Weights of a small transformer language model.
Size: 15 layers, 6 heads of 32 (1 for keys and values), MLP 512 SwiGLU, 7.54M parameters.
Architecture: rotary positions, no biases in attention or MLP, untied embeddings, attention and MLP in parallel.
MLP neurons of a small language model. Each row is named by its layer, matrix (down: output weights) and neuron, and shows model dimensions 0-95. Each number is 128 + 24 x the weight over its row's rms, rounded and kept within 0 to 255. Numbers have three digits each. A neuron's up and down rows have the sign that makes its largest values positive.
A block is one neuron, or neurons of one layer that tend to fire together. After each block is what it responds to, as a language model described it from the Wikipedia text at the highest values.

L10.down337:136128124107182113095129103142097130120103088151112145112105131111146125156125130097119157105123138140152112139098122099159151143120149141112168102154178162117095118168180126123168139134098153068175102172162154153103139132170114111142124107109156113119106144147106117109106110149145135121
Responds to: Second word-piece fragments. The second token of a word split after a one- or two-letter start, as in m-om(ent), A-er(ospace), B-ou(levard), or a comma after a number's first digit, as in 4,769.

L11.down17:136132149116136122163146117130096120167175138103137130143118154159126117136106118159104148145118156133144153127096118110127144158130137111145166106152113125132092147122090159082119105137109143086140093142154141152103119134111164146154099129102142156114163144133157133153158117141093129145
L11.down192:094113146130121089154128185148114150111122096140143141167160144135110101101158151110147132131110114162115119126121132136175083130129086129093115102128114110117133132075129119121143100095123149124157154112120104140117158073115149110135134148126097082148090118151141137139127155111145098102
L11.down319:136132134092159134118165131102160094118114107094135142110113149166109086102102165154170125176123113117108164124091099150080099113137108123153152151125126115070132127123159121130110117134117081112151188177102121128145148136101081117154109062110113131150126145158081122109151117076136128132
L11.down476:133150122162092096126130128140133073167156121134130148138147107105100084112153093127122164146109173124128139115104104108126140091166127114116153138187145140149138137140138141104120136129126121113131159145107117089157149128128131123094143154129180097140137077092134099105114160136137120160
Responds to: Wiki headings and table pipes. Wikipedia markup structure: the == opening a new section heading after a blank line (==Geography==, ==Reception==), plus | separators in climate and league tables.

L4.down28:121166102152083139159145104117124080138137098157135064138126135160104106165087139082120150162116153104120118120154159114188081107139135147128140113124119120171096113144116136145102098127179104128132113098117151106109134143121142119154155167132145143131109157092125117115144115111109134137
L4.down108:114143125120154132105163135145145102106147128105146095127102156092152135110123150124141108136138112144142083086103156127098101135126125184153125138091158123162158142102132133102163136145073158129140132164124137152103113138152127116122152138137138150137130164080107152078118111166154140100
L4.down147:119119162088108146080172160109123138149110149113135098105124149114140121126144114131139107102120154109091085128083154075104075172107104107138105177118141113149130105173109135139154205108114105131147137099147092116125134118147119135170133127108131117141095098102102106103173144090092108153
L4.down495:127122146098119137106129134131128062102102117132156125142105097150160126115108127118130118118146139142157124157087120113167127130142110144148117180126116121115120097101156085104131144126128101138091143098126084099185121116132131150125138119165092145100148098109139124142144099140147106113
Responds to: Word-start fragments, list breaks. Mostly opening pieces of split words like un (unable), De/dep (Deep, depends), bur (burrows), plus indented line breaks after list items or match scores.

L11.down178:152117138124060093143139129097130154144153136190107157130137081137091126139151126123129138163117138128124157169087123116161116170097149116147119115147125106150144136138133135129131123177157138102136107120115118135130119093141193138136109149124107132106133164106098120138112088173121113066
L11.down269:150138162152116103122125122122163094107144161140097093159113131146144127150121127147093117112115167137114168122157095056086120106106122152200109134108140090112132166108110142135146130134100084144136135135141162166127093152165132123128117144137116133147126093110154088105141125120127168103
L11.down376:131154081130107100125143128119140146141142134122110128130128128096110110138145130127115084099091157136174106133172153152116108127103140133128102082141122123097096138085121151142165081155106128125187151159166140122158090127124122117127089130127152149155133121119099108148142122144153091151
L11.down379:131151139147117140117114111119187128154172172148129139127148155099088121078137115110090120154115124182111124149140127124153116113137162110097105112119176139117146129125045127137166113142144146094124160120144161142140127135121143137140143106144153158123120142121178123120149146152139150088
Responds to: Section heading starts. First word-piece of a Wikipedia section heading right after == or ===, such as C(ritical), E(arly), Tr(ack); weaker on line-initial table pipes and list labels.

L10.down157:119119112121102128118098132157170120157135172132147161136134137140127116138117156157138147118121104093122109121086104101129122155141117138136108190084086150095141118151178123144172138118130120130142148125148139165140140108150138141159121124144127155098122143081111168090143135145116124093
Responds to: Clause-opening connectives. Commas after sentence-opening adverbials (especially "However,", "In 1950,", "That same year,") and connectives such as as, until, because, since.

L11.down114:179143146102171122122092133160102156084143133139127147107139115140108102155180139165127129120137155151125116100084132163138122136135162132107095128113127164091114117128166120147134120114161146093091146090113129107085119116135129140110151105077145112139084103166147113126089103153138157143
L11.down145:101161094136095100128147124120167167171111135175051132096101132140130128141113139129077138156145139136146093155106136144088122130115138098162105139129128134135092094124134116095136128132133159137106144128117139107148113152130126115136144149108128075113109104105137154087135140153098154096
L11.down391:117122138084131167106114130088081119118128154105093073142167109121133184137092117117083109100143155140125114143140160079136093133168189115112107156130148088130131136169095125096145109133143121126116151115121100108149132115123142157082094100112144114154110108125154129142104129146140166120
L11.down467:143099097135090120119185101164090156149157122141146093167120116136112143117148120102112094105202124106122145130116121100130131107139137135144114097115130163111167153119141073122126152121138117132126104122132129161124116087127102124118122099151099118128124123157133140089132126165103107141
Responds to: Mid-word continuation pieces. Word-piece tokens that continue a word started by a short one- or two-letter piece, often after f, d or h, e.g. fre|ed|om, f|ell, h|app|ily.

L11.down29:126163124132124140112141113130136166156077123122098108120158160131110134096103113120142127143075134115110079093096089118139110094094173151143140106069186118150176124115169115174154125184171109120137143135145122152092102104130093167110163110134120146132145139121159131157121120098107102128
L11.down39:100120092091140125123165131125070101152144141122124098101104117131124106137095116123106139129150163110116162152126116125096124127128149112120107137112129086116103147148130167101136071163117106142112119115134145191081134100101153117127067136155073098122103113130145115175105101145121095144
L11.down239:145151128108168118067159083159102150113120103125087099139138171115153083122153110149115105128160092134133129118147084138121094116099145129148132129086099102145129133121115146164151128113114174113169092120149151127137104102133075109116143099141106129141133180112158107102111150132133128136
L11.down280:142154122123151136125149118109125160163120105150055174103176117090126106152117139123123140142180113132128132078142075124133143120178148157155139106145119135132110180142150130139187134095144121099132100150142101120117121088141114154164085087104111134145138135121163101143108153129124157129
Responds to: Word piece after split letter. Second word piece after a split-off initial letter, mostly m (m-obsters, m-ilestone, m-oribund); also "an" after "is" in bios, and newlines after = titles =.

L4.down43:161145152134107190138160100126114111176118073124164121150150143132117096126145115101128059118135136105051127129127104100165086113132133152128115177081181142138097110132160138090138126118118144121133127129096159125116111123133110125136134138129152136125112119113130135097134123111111135089
L4.down162:056093128144127110144147158139126111161152129160142147170122120143125118128157139136084150128125131137145141127126155120105118189108187110134155129087141132120107124140080118138140147139128123141130120124101109110145120131119109112162125118131106159151077108124119156123128095123088137079
L4.down202:124093116137152140159115122141146118082127165071147142116112099138133087140109115155142097120153165151146121133153115109122134130119101139116107109101156100128098140147146166150152137109052129134112126084126146134139127138122090161144114114128115162142150121139132154121137125085125142101
L4.down241:170122099133131151109141157100119132156129119121125074164101092170133094125138124144145139103166137131117112132127135113153105141076140152102093100138125101105156122141111170143160122154139150128074148101125156131134098113109141159113104118145134135133143131188148125084137106155069157104
Responds to: Split word fragments. Short word pieces that begin or end a word the tokenizer splits, mostly name parts like Li, Mas(ters), Ut-ah, Mississipp-i, Yang-j-u.

L11.down56:153158131122167130111149169123144131132127109087131112157136166131134152142148083161128134117116066116135114105151157112121147089183150097119133131119122079115074111135116127143107143103090143110133088132123142138138132095073082162109141135100114127090128114117106127127105141127135126148
L11.down183:165167133120130151126098146113128149096141149100160121124089158119121112133131169135108117093103123129153144141092105092144134135143123144116131104120143092171150122159074135145117139168106065178135139123143113106135145117139107210123092153132132100093184147127130138170123166093128108145
L11.down184:110156136078144186148125126153108136097150098126116119090104094081090128160131095169121140157131144167138138172106114142072095085135094136122144164111159154108146078155128093129076151143145113102109098126133138105103133112090185157152166175147112127129162118102150117164095139127128122174
L11.down263:136137167070127126099128120132100086137085125146107129096153130114146141095116097074153117162138173153179145143138141110167180123096134126113109159137133156143150118100133098127123110149148125093120110134123101137103118118102141129149099129118109126165123113126139126146116109141091167151
Responds to: Mid-word pieces, "semi". Word-internal subword pieces inside split words, strongest on the "i" of semi in semi-final, semi-pro, semi-sequel, also term-in-us, plenip-ot-entiary.

L10.down478:129093106154156152078155132094130115152132112155107139137158126127113100132125104101122098135146135122139140112139126123117111156155133097130110151185147143129124128154144149129148166149134090095130132092121099130147170139138146144089097129172157120105155147184113117137152118120125182175
Responds to: Mid-word fragments after comp-/con-. Short middle word-pieces following a prefix piece like comp-, accomp- or con-, as in comp-an-ions, comp-on-ents, accomp-an-ied, Cont-in-ental; weaker on other inner pieces (patr-i-archal, veg-et-ation).

L4.down252:071112141150118120121150123190092098148151126150131150142111154095116064113074121109114171116133145153080109095123106136168175140094164151122158127103140096151128138171138161118129119165115135144135147147108138130154098124121115127122091136142162128152125106133134116108113124134115087123
L4.down253:163120116124118132111129119136143119077104164102092166122117098129122109147145119134099107110136090141106138055160181150131151155111118108114131120148125102119116141123119146098098135081106127130103094153125132198128108169116177173108181139151152120140157135141144119135054097107084140133
L4.down262:182119154126112137179118122145181106111130130143149159140106128121086096115133112146103164096139180175109119137105125106156150116171150106159143120125162128139133116120133127143159139159137107114110066143140140106080111131146134154181148124106145100141086134120113134122110114129111090137
L4.down280:145127156127115141135100147138120140128185118178116125140078133129102109106102151094107135106119128120149117120150098105134165112131119107169118152125097136156134117207123107146077139152147163109131110124122123140133142114137138144148155123151108151134095166153140107187060117155087129130
Responds to: Letter H fragments. Lone H or h tokens inside acronyms and call signs (NHL, NRHP, WJHD) or opening split words (h-ours, H-urry, h-ttps).

L10.down279:123142145142135111140101153093139080116141166109146070146109166172097152110116127150125104132140177141147123118130118127087098096116068152165103094195089136179135101114119111145120107129096155124133097131150137139163143121134129102108137153122135121116111142172125118147147109124147118155
Responds to: Mid-name hyphens and fragments. Hyphens and word pieces inside proper names, mostly the hyphen in romanized Korean given names (Ye-seo, Chang-han), plus Su-24 and Mc-Donagh.

L11.down143:123098131137126106145101157099137150179124115122171127138142129111137161118128130139090148126104139146104102158120125109147129126093108134151127107126146142125127117130138148139142185093090118122146127137118136147162169132123116135117162104159104148112041120141095145112159131135143116147
L11.down151:126134088165141136111094126091132132141116079088140126156117114162132133162094159098146167113140166107075150131119099183134159132144114128140136126132139125128158156126129150144118159139078115154075143139102149163091109085149099142132113134140132166163122123095126119146127138068114136162
L11.down306:108094179158141107104088160139194164133129154128156191172106119105135117132145155142144167119121126160091129133105108128157114138161081133114134118124127148090163135078131140164139198093112121113118131156102140152163161067142151119122158146168170134129089153116077148106124162144108111110
L11.down501:077135141126120147113133136101134157105124106127131115130105114144158102137127118087141156147171131150112185131127105137129117154109149161102139125116085106111129162120114155137096147116091121157116167181161121103141101119116137166114155103111135121116148105103107159166117125132074098164
Responds to: Line break after paragraphs. Newline tokens ending a paragraph, table row or list item, usually right after a final period or a closing | cell.

L4.down137:173135146149120116175147119146093138114134133099147083107134120099132135133137145127132124175105128109077123131126164111163122119125121105171163130144124137141116082157154146156115111156193097129129151134102124136156123113088135122151064122151147118077125114135106085121119107086079114136
L4.down176:097109137146133117180156146127109122126111063111148117131097154124124116139108126128146140152095116115120127110142160130177137110137115140106090097119165151130141112152128175111146131123132186132151136149144096122092124136120120152126131112114089104110199137127132104119122142151116129116
L4.down278:137106166142093099125114136153104120120113094093121108083128133109136105124121121136162078122116108133137130164139146121137103140154113127124155112147151135125156139158160128122091168148177138101111153108135126122115110098165127148165111090112145110110120126173129079070140129131121106144
L4.down487:106137147144116132177109131123104118142097136107133082115148129129102111134176110130162166109091108126148137138114131140157098117134099118125137148093119180108145097123127141138102135095145164126129107116100088151133152147145146103130087073147122111109132117148141104097118148115081114143
Responds to: Hyphen inside compounds. Hyphens joining two parts of one term, such as compounds, number ranges, names and codes: funnel-shaped, 1496-1576, Co-operation; occasionally a colon in times like 0:56.

L10.down68:122103140128122111113115139114159157146146130128143166143110134105123138129129105138113169134142097123098121120143126117148153122139100102122130129129129149142135125088126116137143188077076104142107148147150138132194141150154137146115171123158147157108055119132099151157153131139139149111
Responds to: Paragraph-ending line breaks. Line breaks and final periods that close a paragraph, list item or table row, such as after "in 2011 for £7,200." or a final "|" cell.

L4.down51:172160119090130138135130099138154096152144149126123072119120132126148154149143101140119119168130128120129163152135133084119128104165097118129161104098136191103116150125108117148117114148082122112158155093115116123126110125144135155128124121114124114100099127117135142124162090134100142141
L4.down139:190145151093171100133156126076126165125129138157161100104140089166145126152148098129123099106112122150088185159141121113101128101157126149115096129135119116115140104122123130155109137134138139099118135132112140107121167105123142137136109103106140149105048128163110088128133180138124178110
L4.down158:120131160106081146125103120120097092157129118136169077169069143163133099144091131098134120154100124144115148102097122124178139112174124127118139110118097146097156160137145143158138107135101127143120146090153130132150185138120112116156080125120117121136166109180147097106118185153134123139
L4.down387:180160100135171097135159130134102123126145161115119108104097120079155123102124105102139121110130142133138126092156126119122084082150126157084107130124085120129133109101095138142154165160146095131139118138154113140118155116136106128112164116117140138137046166147127165154124148090121120109
Responds to: Plural noun suffixes. Word-final noun endings, mostly plural suffixes, after a split stem, as in h-ours, reg-ions, bell-ies, and also the word names; sometimes el/Le in names, e.g. Colon-el.

L10.down83:128122145106166155133134141147097149144144119117142101104116132070140125131082133138137094148117114117170114109106146161150128144148146122153137104144151095128176109170090136109111153096177151128110154177072094140135146156128106128118089137100167163146111130134150094110128088139141176100
Responds to: Word-internal second fragment. Second word-piece right after a short word-initial fragment, mostly after D/d or F/f, such as D-ust-y, d-rop-out, f-am-ous, d-at-abase.

L10.down72:080126105081121107144100154129139174129127133174127145102139086106121141134135160112196094124161148073142150116129098151091152160143144107120114095116137105133167127138117146098089118146085106137108138111124116115093089140144095153085169109100108091154151126063160148117132121107129135138
Responds to: Mid-word fragments after prefixes. Short word-piece tokens that continue a word split after its first fragment, such as quarter|f|inals, comp|l|aints, v|o|id, port|ra|it.